config.toml
num_attention_heads = 2
intermediate_size = 448
rope_theta = 1000000.0
qk_norm = true
bias = "none"
init = "trunc"
init_std_o = 0.0272
init_std_down = 0.0
optimizer = "muon_variant"
schedule = "wsd"
decay_fraction = 0.596
MLP neurons of a small language model. Each row is named by its layer, matrix (down: output weights) and neuron, and shows model dimensions 0-127. Each number is 128 + 32 x the weight over its row's rms, rounded and kept within 0 to 255. A neuron's up and down rows have the sign that makes its largest values positive.
After each neuron's rows, "fires before" lists the tokens most often just after its 100 highest values on Wikipedia text that the model never trained on. A number after a token or word is its count.

L8.down350 [168 194 127 121 147 113 132 143 132 149 103 137 197  97 142 135 120 154 116 109 131 108 129 114  82 147 116 107 170 108 176 160  65 150  81 111 160  43 116 132 114 127 132 107  54 121 151 134 142 134 145 109 169 147  69   0  86  97  95 137  86 154 123 119 132 103 132 131 152 101 180 155 123 111 179 119 186 123 134 131 129 152 132 176  95  95 149 181 148 125 123 151 151 158 157 148  96 153 117 100 155 104 119  73 103 161 170 172 103 146 124 148 124  88 120 101  92 166  87 140 121 130 168 165 131 102  91 116]
fires before: "===" 40, "==" 13, "|" 9, "-" 8

L5.down417 [133  76 149 116 147 156 160 112 103 148 119 113 207 124 110  86 195 154  98 111 118  91 143 140 206 128 132 133 148  92 126 104  53  65  84  91 118 137 184 151 116 143 172 174 128  84  89 150 111 153 136 154  97 107 179 148  94 128  53 106 193 147 113 183 114 120 136  93 113 184 142 134 117 100 135 127 148 152 159 126 136 107 138 145 170 129  79 162 160 131 125  96 118 114 153 128 115 134 230 146 148 112 101 106 100 119  76 191 198 114 131 125 134 194 134 119 119 152 149 162 193 136  94 107 122  94 127 151]
fires before: "onom" 29, "als" 5, " (" 5, " to" 4, "al" 4, "ted" 4

L10.down21 [ 95 139 179  89 159  60 122 160 125 124 155 114 135 107 161 155 107 112 144  95 166  71 131  88  69 109 115 108 111 105 102 117 125 118 113  98 179 108  66  59 147  72 145 107 147  97 114  89  93  83 173  76 184 172 193  53 146 166 140 104 158 153 148 141  84 100 148 127 141  87 125 104 154 144 127 129 120 135 103 156 132 157 159 109 106 114 134  74  94  70 105 146 121 122 110  62 158 139  89 125 147  86 127 142  76 114  51 156 115 106 142 170 174 169  81 110 123 182 148 133 118 147 106 196 111  89 148 161]
fires before: ":" 43, "==\n" 8, " of" 5, "):" 4, " c" 4

L9.down106 [109 201 159 194 165  69 131 113 193 169 154 150 174 138 137  77 114 172  45 140  91 137 113 122 112 103  90  76 141 158 120  97 111 146  92 182 137 183 134  97 162 130  87 158 139 188 135 132 179 123  91 165  96 110 163 145  74 152 110 194 127 183 189 153 179 114 110 139 172 176 156 144 148 135 133  99 121 137 136 127  95 149 113 121 162 112 102 109 161  98 102 128 140 140 158 131 184 174 163  95 161  85  50 167 125  77 127 134 146  91 134 134 110 113 134 151 164 134 157 100 128 134 105 104 105 166 148  86]
fires before: "or" 25, "el" 10, "ers" 6, "ation" 5, "er" 4

L10.down140 [127 120 117 179 134 174 126 119 209  91 160 176 188 148  83 131 161 162 145  55 122 130 108 128 124  99 114  99 136 108 130 140 188 166  99 109 129  90 101 193 134 146 109 135 102 105  81 100 143 108 101 150 150 148 150   0  83 154 105 167  90 133 114 151 107 114 142 124 104  95 102 122 128  67 135 120 159 152 142 131 114  87 110 164 100  79 130 148 128 181 114  81 161  89  77 144 151  88 132  94 130 164 130 181 100 160 128 183 112 104 158 185 140 150  89 157 113  93 108 164 125 146 118 153 123 115 172 142]
fires before: " The" 28, " In" 12, " It" 9, " S" 4

L12.down303 [112 127 154 130 125 156 165 143 169  89 140  62 148 125 190 158 117 111 125 145 129  98 186 126 193 133 145 111 127 123 113 163 176 118 105 118 172 140 108 164  92  97 179 128 168 146 137 130 203 119 145 163  93 125 128  30  86 167  92 116 131 133 136 117 185 115 152  88 130 144 192 125 126 112 152 138 110  90 162 119  51 127  91 134  63 131  85 121 142 195 149 144  92 104 150 163  97 142 130 161 157 135 133 102 150 125  71 132  91 130 179 131 111 146 126 133 179 169  88  82 181 195 129 154 162 163 111 176]
fires before: "ing" 30, "s" 17, "ed" 8, "ings" 6, "w" 4, "-" 4

L10.down444 [156 101 149  96 104 144 110 135 167 117  99 140 108 187  88 108 137  79 166 132 157 111 104  97  89  76  80 181  96 153  94 117 156 139  92 139 163 116 127  77 172 131 111 111  79 159 130  97 147 108 119 105 110 124 138 165  86 169  51 123 154 167 131 190 136 132  97 129 174 177 128 188  97  88  98  91 103 127  62 162 128  97 103 117  49 163 149 105 145 151 110 157 144 111 175  89 179 105 153 148 102 123 185 156 110 192 124 186 143  99 158  95 130 174 108 203  91 118 153 109 153 130 121 108 169 177 146 148]
fires before: " of" 42, "," 8, " and" 6, " to" 5

L10.down258 [103 102 124 111 165 126 170 131 131 163 121 127 163 138 103 141 114 141 100 112 104 172  96  97 140 141 229 110 123  92 131  77 124 159 138  72 103 167 107 140 168  99 104 123 112 106 126 117 103 169 165 119 117 152 125 149 140 127 124 124 178  97 104 187 133 115 115 154  74 153 160 132 142 149 149 127 140 111 156 116 156 107 124 106 203 152 102  95  78 117 153 131 116 102  71 135 159 140 134 114 172 156 156 108 197 146  98 134 168 128  82 155 127 169 151 156 114 142  86 140 141 132  88 173  76 165 159  92]
fires before: "ity" 20, "al" 10, "it" 8, "als" 5, "ary" 4, "ated" 4

L12.down224 [ 98 143 149 142 119 174 106 113 149 109 119 105 217  32  98 110 117 194  80 167 149 106 176 117 114 137  91 162 133 149 162  64  90 163 178  79 131 100 143 119 111 129  73  85 111 164 165 172 134 155 104 115 137 146  96 121 128 195 127 142 129 123 149 106 134  90 141 119 133 129 138 165 111 136 127 179 185 148  97 123 123 141 138 178 109 126 175 161  87 104 164 135 141  98 174 145 157 109 133 163  85 152 118 142 100 104 177 105 157  98 204 129 204 160 112  92 103 146 125  51  94 107  97 121  76 152 146 141]
fires before: " the" 32, " " 20, " a" 6

L9.down328 [141 129 154  38 134  87 146 142 106 161  81 151  83 138 133 182 164 179  35 178 134 121  88 120 112  91 155 144  95 110 169 146  90 151 147 218 145 157 134 176 142 113 146 103 121 131 134 179 150 168 109 145 138  85 103  99 116 154 124  89 148 133 133 182  91 117  70 120 111 134 100 125 121 132 135 146 197  35 144 105 102 145 144 121 122 165 164  53 135 131 109 143 131 101 103 144 116 137  88 116 167  84 155 127 118  97 148  61  86  90 153 134  84  68 131 159 209 141  84 126 130 117 115 108 115  94  91 117]
fires before: "ure" 17, "ing" 15, "ed" 15, "er" 7, "ation" 6, "ant" 6

L12.down419 [125 141  83 143 132 137 159  77 134 151 116 131  78 105 122 164 124 172  54 128  97  65 135 127 100 133 140 170 104  96 115 161 162 133 112 103 115 151 135 144 158 157 126 195 125 159 185  29 118 101 141 151 163 144 143 126 140 135  84 131 152 108  90 144 100 143 158 178  98  92 124 108 176 130 167 138  62 120 110 104 113 117 139  91  85 170 134 116 134 106  85 114 106 119 112 165 129  91  79 157 135 155  76 143 156 179 120 175 117 113 148 146  91 104 156 131 116 132 110 122 175 137  98 115 193 174 137 133]
fires before: "ch" 19, "c" 11, "it" 9, "ry" 5, "ces" 5, "ce" 4

L4.down335 [135 124 105 147 148 123 126 118 121  92 166 101 145 126 142 170 121 165 169 109 121  67 136 134 157 120 150 110 152  82 109 115 128 155  84 115 120  98 134 145  91 128 132 117 129 130 107 115  76 117 127 146 146 144 144   0  46 102 105 126 151 160 125 134 148  91 140 121 104 107 123 122  84 105  98 117 162  99  96 145 150 143 148 183 133  86  96 159 114 123  87  87 108 154 125 142  97 143 158 139 140 143 111 109 111 145 130 133 100  98 171 125 135  86 176  93 115 119 138 104 128 183 147 129  49 167 109 151]
fires before: "==" 11, "The" 11, "===" 10, "A" 10, "In" 9

L12.down70 [133 141 156 108 141 173 113 173 148 194 119  99 117  88 172 133 163 225  48 153 134 123 106 130 150 112 145 135 137  97  98  83 172 186 174 137 119 147 141 124 109 178 149  78 174 157 120  78  57 133 127 152 164 115  70 177 120 110 133 116 138 119 134 156 167  98 109 144 101 141 103 103 199 110 115 113 125 168 130 130 126 112 169 152 149 121  72  69 166 105 129 149 131 115 168 171 127  86 181  94 122  64 136 171 145 115 114 148  87 204 132 173 147 122  99 128 139  88 132 152 167  76  76 110 118 176 181 129]
fires before: "ic" 39, "ical" 14, "ics" 12, "ology" 5

L13.down320 [101 155 126 101 128 122 142  93 139 110 179 200 128 141  89 117 166  98 109 183 127 144 182 147  82 129  87 151 161 178 165 170 115 106 144 120 127 102 126  96 150  83 125 139 145 126  83 110 168 174 114 138 110 119 171  65 124 177 130 102 201 109 106  97 169 104 150 129 115 104 138 123 242 132 184 169 121 106 133  42 132 145 124 119 125 101 139 128  82 132 130 196 171 117 103  96 100 110 132  69 119 147 112 173  73  90 132  86 115 163 123 107 105 153  65 151 175  85 153 140  96 150 101 137 121 132  91 138]
fires before: "ing" 49, " to" 6

L9.down434 [120 167  97 141  89  66  65  82 104 119  82 122 106  92 104  63 136 131 172 147 126 135 107  96 105 113 137 146 161 117  85 142 137 179 149 134 156 101  88 101 155 145 150  87 119 106 114 143 138 103  78 146  63 101 146  51 125 129 102 110  39 113 152  87 135 150 171 131 165 168 137  87 157 167 172 129 141 106 165 168 129 128 250 137 110 117 122 139 117 127 190 130 140 115 169 108  92 149 135  65 146 125  98 140  66 152 155 145  77 117 117 137 169 113 101 115 132 113 122 115 135 141  98 111 144 123 103  98]
fires before: " the" 18, " his" 14, " a" 9, " with" 6, " " 5, " in" 5

L10.down440 [143 129 177 172 143 159 147 130  92 102 126 179 152 171 191 128 148 189 159 142 114 148 115 163 150 187 144 214 130  96 103 121 146 116 121 118 108 124 107 167 103 105 159 128 162 121 133 172 152 154 170 120 120  86 110 120 131 150 149 130 114 105 164 110 159 118 136 103  83 173  57 131 130 140 105 130  65  80 109 145 124 117 132 105 144 111 141 126  58 111 105 119 134 166 134 155 158  75  43 132 169  94  87 142 137 109 172 126 115 117 130 152 119  77 122 147 219 159 172 153 171 107  54 132 140 132 112 163]
fires before: "s" 26, "ed" 14, "ing" 7, "ier" 4, "ated" 4

L6.down209 [ 96 125 112 123 164 139 173 127 147 128 149  99 147 124 146  84 138 151  68 140 118 138 117 152  97  97 179 140 159 115 124 171 176  98  88  92 152 100  96 200  66 118  97 100 103 145 148 144 135 121 157 134 112 126 104  96  91 175 205 198 150 181  62 141 136 137 150 123 173 106 164 157 196 124  82 135 125 130 154  90 124 151 128 137 172 129  62 115  96 128 145 194 121 123 153 122 132 170  53 144 175 125 124 115 133  73 161 142 138 127 119 179  92 128 182 183 183 137 119 128 121 167 106 161 144 107  95  75]
fires before: "ight" 12, "ure" 12, "ed" 12, "y" 8, "it" 7, "pisode" 6

L4.down211 [177 105 121 140  96 143  61 132  68 205 135 183  78 130 111 131 137 173  28 208 124 117 149  64 130 114 113 160 141 190 121 117 126 133 151  64  53  85 144 162 139  96  85 123  92  93 158 110  87 138 141 119 126 145 132 162  90 120 161 185 111 130 161  77 111 129 161 148  99 164 119 112 157 119 114  79 133 134 171 122  92 150 134 111  96  88  88 143 114  95 102 132 137 139 118 128  83 150 159 154 149 178 164 151 116 168 113 163 155 128 108 170  89 157 162 178 143 101  81 139 186 145  99  95 101 156 140 205]
fires before: "stit" 13, "n" 10, "c" 8, "or" 8, "ne" 6, "o" 5

L10.down353 [128 112 123 108 155 121 144 119 163 188 136  76 159 128 124 148 121 145 167  91 103  77  90 133 132 145  91 178 106 154 146 169 123 138 153 128  99 181 139 111  96 159  75 238 148 199 162 102 145 123 110 136 115 108 170  16 119  78 133 132 119 150 126 116 112 108 134 147 152 119 188 177 219 132 137 115 119 180 159 125  98 122 126 155 149 125  83 120 112 117 140 148 132 121 110 185 167 124 173 141  91 119 166 136 112 135 176 148 140 101 116  84 128 102 111 115 113 115 170 162 112 187 167 165 116 142 134 154]
fires before: " by" 24, " as" 9, " in" 8, " to" 6, "." 4, " with" 4

L9.down280 [146 157 126 100  84 147 154  84 136  63 157 103 152 121 198  71 160 115 177 124 112 133 100  78 158  81 137 134 100 123  83 149 137 185 133 103 154 147 119 154  51  62  69 105 128 140 151 111  68 150 132 157 153 149  97 177 113 139  58 148 155 148 123 146 126 157 131 148 140 136 141 134  98  85  67 135  79 133 105 117 142  95  94 117 136 136 180 157  83 136  83  65 134 158 119 162  90  43 110 121 163 154 189 131 114 159 124 131 172 131 139 107  71  73 158 131 106 146 139 104 163 143 126 129 155 104 176 131]
fires before: "ce" 27, "ces" 10, "c" 7, "g" 6, "ge" 4

L8.down87 [ 64 150 153 190 170 115 128 125 135 129 137 164 100 140  78 167 141  89 142  92 146 117 149 153 133 153 128  86 119  75 142 111  49  78 133 194 131 186 138 168 171 132 140 126 153 156  74  81 115 148 117 175 146 130 108  76 148 123 206 110 157 166 118 150 158 128 160 120 111  90 201 114 147 116 107 161  74 103 110  74  86 163 116 146 156 115 138 113 139 151 108 124 148  84 126 125 142 153 142 132 124  93  95 119 146  72 108  98 172 101 146  58 158 127  96  88 175 101 172 117 140 102 124  80 109 160 155  78]
fires before: "ed" 14, "ing" 10, " in" 9, "===" 9, "ation" 8, "er" 6

L13.down60 [144 138 178 107  91 115 105 154 124 209 140 123 105 146  69 165  69 148 163 198 204 141 141 142  82 168  81 131  53 182  75 151 110 106 150 137 118 109 137 126 142 107 110 184 129 129 129 110 107 138 130 140  60 133  99 137 152  94 130 104 163  93 119 169 163 178 127 143 200  75 160 148 117  99 143 164 116 103 162 167 154 113 129 135 198 147  90 130 145 142 115 130  91 163  76 103 108 161 178 138 157 166  95 158 116 131 144 117 161 126 130 128 111  92 138 172 110 119 148 110 129 125 123 121 141 137 120 167]
fires before: "ic" 13, "ust" 13, "ividual" 13, "ependent" 8, "is" 5

L13.down230 [101 139 142  55 154 142 129 172 139 177 124  95  69 136  74  68 104 165 144 144 145 126 181 130 105 118  98 163 200  98 125 152  59 147 141 118 141 138 138 129 158 121 104  93  64 124 137 143 130 136 114 172 123 139 144  59 143 113  95 107 123 153 149 155 120 170 111 108  92  98 146 106  62  96 125  91 139 119 191 171 100 167  90 192  56 135 144 153 161 143 112 123 167 171 154  98 139 139 120 105  99 161 130 131  84 148 108 183 175 189 133 131 152 177 135 122 128 126 148 106 137  62 114 127 115 155 149 109]
fires before: " of" 51, "man" 4, " in" 4, " for" 4, "," 4

L13.down124 [189 122 118 111 120  87 157 155 104  73 151 119 133 161  88  73 120 163 133  97 141 121 118 115 113  80 161  44 135 126 136 165 137 133 113 111 172 161 136 161 112 120 129 172 116 153 134  87 124  84  84  72 154 105 135 146  76 149 169 146 144 132  86  59 138  88 105 129 122 175 133 143 167 108 183  83 114 113 112 179 149 210 135  88 137 140 101  93  89 169 140  74 162  81 120 124  95  99  78 160  96  66 153 109 157 103 139 120 131 137 151 145 144  81 109 123 142 123 128 119  61 207 136  93 101 171 165  79]
fires before: "m" 16, "ch" 11, "ms" 6, "ts" 6, "ies" 6, "chitect" 6

L12.down273 [107  89 103 119 114 173 212  93 158 137 105 155 141 165 118  82 155 161  54 126 132 127 134 156 135  82 130 188 178 132 110  66  73  90 179 152  93 157 165 119  84 158 108 143 147  99 128 131 108  93 148 123 164 181  87 205 145 133 151  92 101 130  32 111 132 122  95  94 141  98 125 170 129 115 118 123 173  98 146 129 164 103 163  81 125 127  88 158  60 155  93 131 128 109 127 104 144 140  83  83 157 131 140  94  79 136 102 117 104 124 107 140 175 118 142 163 103  32 114  62 158 106 124 128 132 123 174 130]
fires before: " " 40, " November" 5, " March" 5, " the" 5

L13.down155 [105 107 124 115 154 124 143 105 144 177 128 117 126 208 194 165 135  89 121  97 178 133 148 114 100 188 123 152 153 162 130  52  73  54 142 133 111 171 139 132  76 128 124 110 110 139  83 147 102 128 143 104 130 131 169  97  93 154  67  84 138 153 122  90  96 145 153 145 127 135 153 103  90 140 122  98  88 198 161 100 140  73 151 180 150  83 121 161 114  99 155 116 112  98 106 127 138  99 114 101  69 141 122 136  87  99 132 140  83 145 126 108  95 109 109 130 156 158 147  86 161 131 144 147 127 200 158 104]
fires before: ":" 41, "an" 9, "ad" 7

L13.down319 [155 109 151 103 122 115 166 148 127 199 111 140 127 162 184 149 181 110  40 114 126  81 120  84  91  52 132 178 152 115  71 126 116 165  90 130 177 196 143 158 157  99 141 121 144 145 103  22 117 201 158 148 125 119  93 109 113 130 150 141 136 158  96 142  99 119 112 103 137  73 134 109 126 145 136 118 124 129 132 196 161 149 115 153 154 125 136 110 145 105 150  85 138  92 157 134 112 114 114 150  96  99 129 210 102 184 139 196 116  95 102 136 112 158 133 164 153 184 188 116 145  67 128 121 108 132 168  87]
fires before: "y" 30, "ic" 14, "ics" 10, "ies" 7, "ist" 7

L9.down150 [155 136  56 172 104 127 114 176 135  92 130 102 185 120 121  88 127 102  83 111  93 133 126  72 137 149 169 150  58 159 105 149  99 169 167 111 118 139 106 123 159 147 104 118 136 132 109 129 145 169 122 132 104 147  82  76 114 145 113 122 139 178 143 133  95 150 138 137 149 180 193 146 114 132 156 106 108 166 180 159 116  90 150 161  41 147 151 132 119 132  95 135 170 167 122 125 156 119 151  93 133 194 115 132  90  71 207 147 122 132  66 134 136 116 155 142 148 116 180 121 154 136 150 155 121 135 129 123]
fires before: " to" 21, " on" 8, " in" 7, " with" 5, "ed" 5, " as" 5

L12.down261 [173 133 112 146 167 110 120 132  88 124 128 110 122  81 114  73 134 146  93  70 179 138 114  79 155  94 177 123 145  89 117 141 120  56 171  80 126  83 141 134 161  76 203 132 194 151 168  67 113  99 145 169 130  65 110  72 148 155 132 117 171 162 108 151 131  73 126  96  79 108 190 138 137 149 108 119 150 170 159 112  98  78 137  94 163 147 200 118 131 148 134  96  82 151 122 122  91 136 116 161 139  77 171 165 137 161 148 110 130  93 137  68 128 151 146 124 171  48 111 105 117 117 120 138 153 134 103 103]
fires before: " of" 28, ";" 10, ":" 9, "," 8, " was" 4, "\n" 4

L8.down56 [117  99  65 197 144  83 139  88 181  91 131  90  99  83 159 114  69 156 181 131 148 111 139 176 120 101  86 143 118 155  99 138 131  68 122 140 137  83 154 122 119 136 123 113 173  84 174 110  84 104 228 143 134  95 136 150 109 145 171  93 123 141 109 103 135  90 140 134 114 140 166  94 142 162  71 160 161 114 117 103 103 102 148  69 143 129 184 156  72 151 144 192 103 151 148 138 154 147 121 163  93 138 146 140 119 159 101 143  94  86 147 186 191 204 176  98 180 158 107  84 113 172 112 138 102 161 131 147]
fires before: " " 36, " of" 15, " to" 4

L10.down0 [142 115 108 155  59 136 132 161  58  94 120 147 198 175 103 137 187  78 150 143 121 107  85 113 157  78 112  86 128 183  71 113 165  66 108 134 141 121 110  36 106 161 136 118  96 169 120 134 133 149 136 151 140 103  98 181 132  95 112 127  85 133 123 113 179 140 109 154 100 115  90 204 153 162 178  70 116 131 155 111 131 121 106 166 116 156 141 164 109 134 143  90 105 118 164 137 140 140 155  66 139 128 148  54 130 107 118 119 101 104 137 117 147 146 112 204 101 122 120 163 125 127  94 125 187 115 142  79]
fires before: " to" 19, " on" 18, " in" 15, " from" 4, " with" 4

L9.down347 [113 147 148  82 112 102 148 176 138  76 122 101  62 129 126 189 152 155 202  72 125 145 127 106 135 145 154 143 108 154 104 109 107  87 136 107 142  83 109 104 156 179 100 138 150 103 188 108 133 126 134 170 127 116 108 158 109 193 172 166 118  96 114  79 157  82 121 126  95  73 156 122 170 189 123 101  97 128 104 114 166 117 119 100 119 145 107 157 127 168 167 106 150 170  89 112 102  96 104 128 118  67 115 143 144 107  91  89 119  76  86 177 127 204 136 158 101 183 115 128  89 116 161 143 169 143  73 147]
fires before: " by" 12, " for" 11, " as" 9, " to" 9, " of" 6, "ible" 6

L9.down374 [133 215 128 154  88  95 138 112 145 175 109 117 131 142 128 163 140 132  77 168 156  93 151 136 127 178 132 115 138 117 113 146 142  99  79 130 149  61  86 139 105 133  84 115 125 107 127 165 154 107 108 101 171 149 120   0 128  93 114 100 130 125 114 114 147  70 120 145 158  96 154 147  98  78 109 133 148 120 148  83 130 120 115 135 110  91 112 118 164 112 111 140 130 152 129 161 137 176 161 116 125  92 102  83 169 157 122 172  65 140 100 124 121 134 122 127 111 148 117 140  98 124 149 122 107 120  88 130]
fires before: "===" 41, "==" 25, "-" 8, "=" 5

L13.down196 [158 148  90 134 107 111 207 136 161 172 111 109 133 141 119  89 150 198  79 122 134 114 147 164 203 144 126 191 106  63  85 131  83 101 119 112  94  80 136 138 136  92 172 112 166 109 106 126  37 117 135 147  72 116 129 147 160 125 119  94 121 124  77 118 154 140  85 121 116 116  67 187 125 102 136 196  90 138 108 115  88 126  87  99 188 150 111 132 111 103 133 110  69 145 117 103 130 179 119 154  92 114 118 166 146 179 120 142 168  99 117 151 148 120 146 167 113 107  98 103 121 110 108 129 162 101 157  98]
fires before: "ic" 21, " of" 19, "s" 7, "n" 6, "is" 5

L8.down149 [114 125 116 121 175 135  97 149 155  65 157 105 150 100 144  97 154 146  55 157 155 130 130 161  55 132 130 112 128 141 125 105 120 127 128 142 131  66  82 144 135  92 169 104 116 148 135 145 105 183 108 157 103 135 160   0 128 147 134  96 216 185 139 120 104 114 173 160 117 133 130 173 105 146 120 117 110 100 135 147  96 116 168 166  85 108 141 121 123 151 116 152 151 111 149 172 116 131 142 165 103  65 142 189 135 132 101  87 140  68 161 152 116 152 117 146 119 132  99 126 118 165 116 157 146 124 148  84]
fires before: "==" 18, "===" 15, "er" 15, "The" 4

L9.down261 [108  98 171 138 152 136 130  80 212 151  61 194  85 156 125  96  89 131 134 162 119 162 196 178 121 151 142 117 106 135 118 151  78 126 181  95 197 124 136  85 136 155 120 112 134 160 115  88 133 109 143 124 163 119 118 180 151  99 202 176 108 125 136  86 103  95 175 168 137 146 156 122 147 115 127 136  86 120 125 178  83 218 136 120 182 121  98 117 172 122 127  90 130 178 120  45 106 147 164 161 116 158 194 115 125 174 115  78 117 110 110 183  95 133 114 142 119 103 113 145  86 175 116  98 105  77 109 112]
fires before: "201" 17, "200" 14, "202" 12, "199" 11, "193" 8

L10.down84 [154 164 127 144 183  76 124 120 157 123 109 136 112 106 129 111 111 183 124 105 124 158 172  99 121 127 139 135 120 140 131  80 140 125  99 161  69 173  90 134 169 137  66 205 180 109  85 105 166 155 138  92  13 100  71 127  86 117 100 114  93 133 157 162 157 166 107  84 187 169 163 178 116 155 117 132 124 163 115 116  88 127 104 143 156 162 111 139  98 125 150 112 153  79 104  79 166 137  94  95 142 113  70 157 114 191  97 172 192 129 110 110 138 145  64 174 115 124 114 135 143 136  86 148 129 186 154 129]
fires before: "," 16, "." 14, " of" 10, ".\n\n" 6, " in" 5

L13.down79 [128 172 169 126 138 119  99 108 116 103  94 186 143 175 109  79 159  74 105  97 115 110 147 130 122 133 153 214  75 133  98 176 173 143 132 142 104  96 122 176  73 107 108 120 181  97 193 177  98 165 150 186 111 131  94  77  75 153 142  93 105 132 147 134 157 145 121 157  87 112 135 102 134 118 165 131 108 116 151 128  86 137 128  85 118 126 160 121  94 116 112 153  83 158 114 176 104  86 164 181 100  56 137 118 116 147 100  82 116 104 125 159 122 135 106 145 199  67 140  67 143 125  80 163 181 152 132 160]
fires before: "ing" 44, "s" 6, "th" 4

L10.down271 [ 86  94 109 118 166 114  93 166 102 138 122 131 149 162 148 170  99 163  91  92 130 138 149 113 107 118  61 144  92 154 157  98 103 178 129 116 130 170 164  98 148 132 166 125 141  88 150  85 183 168 135 196 186 159 103 140  97 118  74 142 125 141 120 158  92  59 150  91  89 117 183 119 162 145 155 164 177 106 105 177 139  70 133  42  92 147 112 154 131  66 143 121 132 151 177 130 156 128 141 103 134 124 125 123 110 139 105 165 175 141 127 182 166 106 114  95  80  89 101 164 110 163  92 128 143 115 132 120]
fires before: " |" 24, "ing" 8, "==\n" 8, ";" 7, "==\n\n" 7, " of" 4

L5.down325 [142 139 134 172 127  83 134 118 111 107 125 108 149 163 153 146 114 115 115 163 133 123  91 122 137 106  89  87 118 125 100 173 103 192  67 121  94  39 109 113 108 116 122  98 126 115 120 132 122 151 100 122 163 155 102   0 118  91 131 163 141 175 108 121 103  87 145 147 120  75 105 128  66 121 121 123 135 103 158 135 134 152 118 155  66 108 180 129 163 164  98 120 124 156 159 154 113 112 107 119  85 135 152  77  99 143 149 149 101 152 135 152 143 140  79 130 140 137 105 106  89 181 144 152 147 114 114 154]
fires before: "==" 20, "In" 15, "===" 10, "The" 7, "W" 5

L9.down343 [118 186 110  97 163 130 126 136  86 137 101 139 208 103 130 116 193 106 153 132  95 173 165 102 138 112 115  99 154 161 106 129 167  73 126 119 140 117 155 118 104 171  92 111 166 134 111 190 126 139 160 131  99 108 112 139 149 156 131 136 143 139  89 112 131  87 111 165 124 137 130 171 116  71  96 159  91  84  87 144 105 145 165 156 101 122 122 119 137  91 160 183 142 133  87 156 128 142 111 112 228 114  41 120 123 134 140  87  20  97 139 115 144 153  86 142 153 109 161 156 172 114 106  28 175 136  80  98]
fires before: " in" 35, " by" 9, " on" 7, " at" 6, " to" 5

L8.down168 [ 97 115 180  85  84 148 129 159 155 132  66 123 118 109 150 119 208 136 163 134  93 129 110 100 110 101 101 157 118 158  81 116 149  76 137 115 114 112 159 139 118 116 168 100 161 160 126 173  95 102 144 128 138 143 119 149 149  97 129  99 136 141 135 145 106  41 176 111 152 152 154 123 155 125  87  92 158 181 143 127 100 133 192 131 101 111 156 155 126 160  74 146 114  68 110 122  91 122 127  90 176 117 150 101 103 101 169  98 151 187  84 110 194 118 140 130  95 140 124 156 217 142  95  57 172 141 170 160]
fires before: " to" 22, " in" 19, " his" 6, " on" 5, " at" 4

L10.down37 [135 158 121 124 133 116  86 170 174 149  78 148 152  75 140  88 110 140  97 105 153 106 148 101 148 163 145 123 191  68 103 147  76  74 129  94  83 104 103 146 140 149 163 166  64 128 164 179 129 125 155 116  93  74  60  46 140 129 187 118 155 176 111 103 175  79 139 110 103 165 160 103 141  94 145 166 137 159 147 110 141 112 112 135 117  93 126 143 166 118 100 162 104  96 152  51 114  91 180 138  97 114 103  68  83 119 100 145 144 120 133 160  74 151 117  56  98 128  77 145  72 152 132 105 126  79  80 134]
fires before: "200" 21, "202" 19, "201" 18, "199" 17, "196" 4

L9.down338 [108 142  80 149 169 126 110 105 174 117  88 154 113 108 129 137 147 119  56 165 136 107 121 158 142 182  99 156 121 103  48  98  73 125 141 164 166 109 176 126  98 126 156 163  60  95 106 150 129 109  99 102 126 163 100 193 118 156 136 156 139 155 126 127 163 129 114  61 148 115 113 137 114 153 113 104  95 147  81 126 107 127 189 112 124  98 119 189 110 110  79 109  92 130 179 106 118 143 101 108 111 154  53 127 137 120 115 154 105  74 113 199 108 133 130 112  93 159 193 119  93 115 114 166 127  57 115 136]
fires before: " " 63, "er" 4

L11.down180 [147 129 112 123 141 111 134 113 147 187 117 179 155  93 153 126 143 133  41 150 108 118 141 106 145  82 129 117 137 152 119 102 112 148 140 133 148  90 173 161 119 165 135 187 107  86 113 174 114 102 130 149 133 108 128  26 159 139 137 136 114 199 132 139 140  50 132 128 143 158 153  87 138 131 123 163  97 132 118 164 172 177 104 105 138 160 101 131  96 120 186 108 160 156 163  95 211 200  61  79 197 167 108 141 130 151 126 136 140 162 168 146  78 148 124 106 126 104  76 119 124 128 130 135 151 154 134 135]
fires before: "ure" 31, "in" 12, "ural" 10, "he" 9, "ed" 6

L12.down176 [170 125 171  81 106 110 146 111  88 126 117 121 171 111 112  90  68 133 132 148 112 112 146  92 156 108 112  82 119 157 115 201 166  95 173  91  70 156 157 125  84 106 122 105 149 111 166  99  86 100  59 183 143 138 130  84  39 133 131  68 104 154 134  89  88 132 187 132 128  91 120 142  77 116 127 128 173 100 126 169 177 151 136 121 153 100 160 144 141 151 158 120 149 158 104  93 171 103 158 134 105 115 136  98 122 147 130 151  51  33 134 165 109 132 132 122 122 155 178 154  95 148 124  89 179 161 122 105]
fires before: " |" 58, " |\n" 4, "ts" 4, "ing" 4

L11.down445 [143 162 114 159 103 135 139 164 157  52 104 172  99 112 139 131 126 131 206 135 179 165 105 126 152 141 148  92  91 144 126 144 119 160  74 182 127  95 147 141 132 165 107 145 118  95 147 149 124 124 156 135 109 173 108   0  70 139 121 167 127 142 107 133 121 159 127 111 108 147 101 156 107 140 109 133 144 138 168  80 113 145  79 192 132  76 159 110 144 163 133 101 105  86  80  94 108 140  89  96 157 125 118 160  82 176 100 175 126 159 154 149 100 116 113 119 131 128 107  93  90 129 117 116  79 114 154 143]
fires before: " He" 20, " The" 13, " In" 10, " It" 9, " She" 4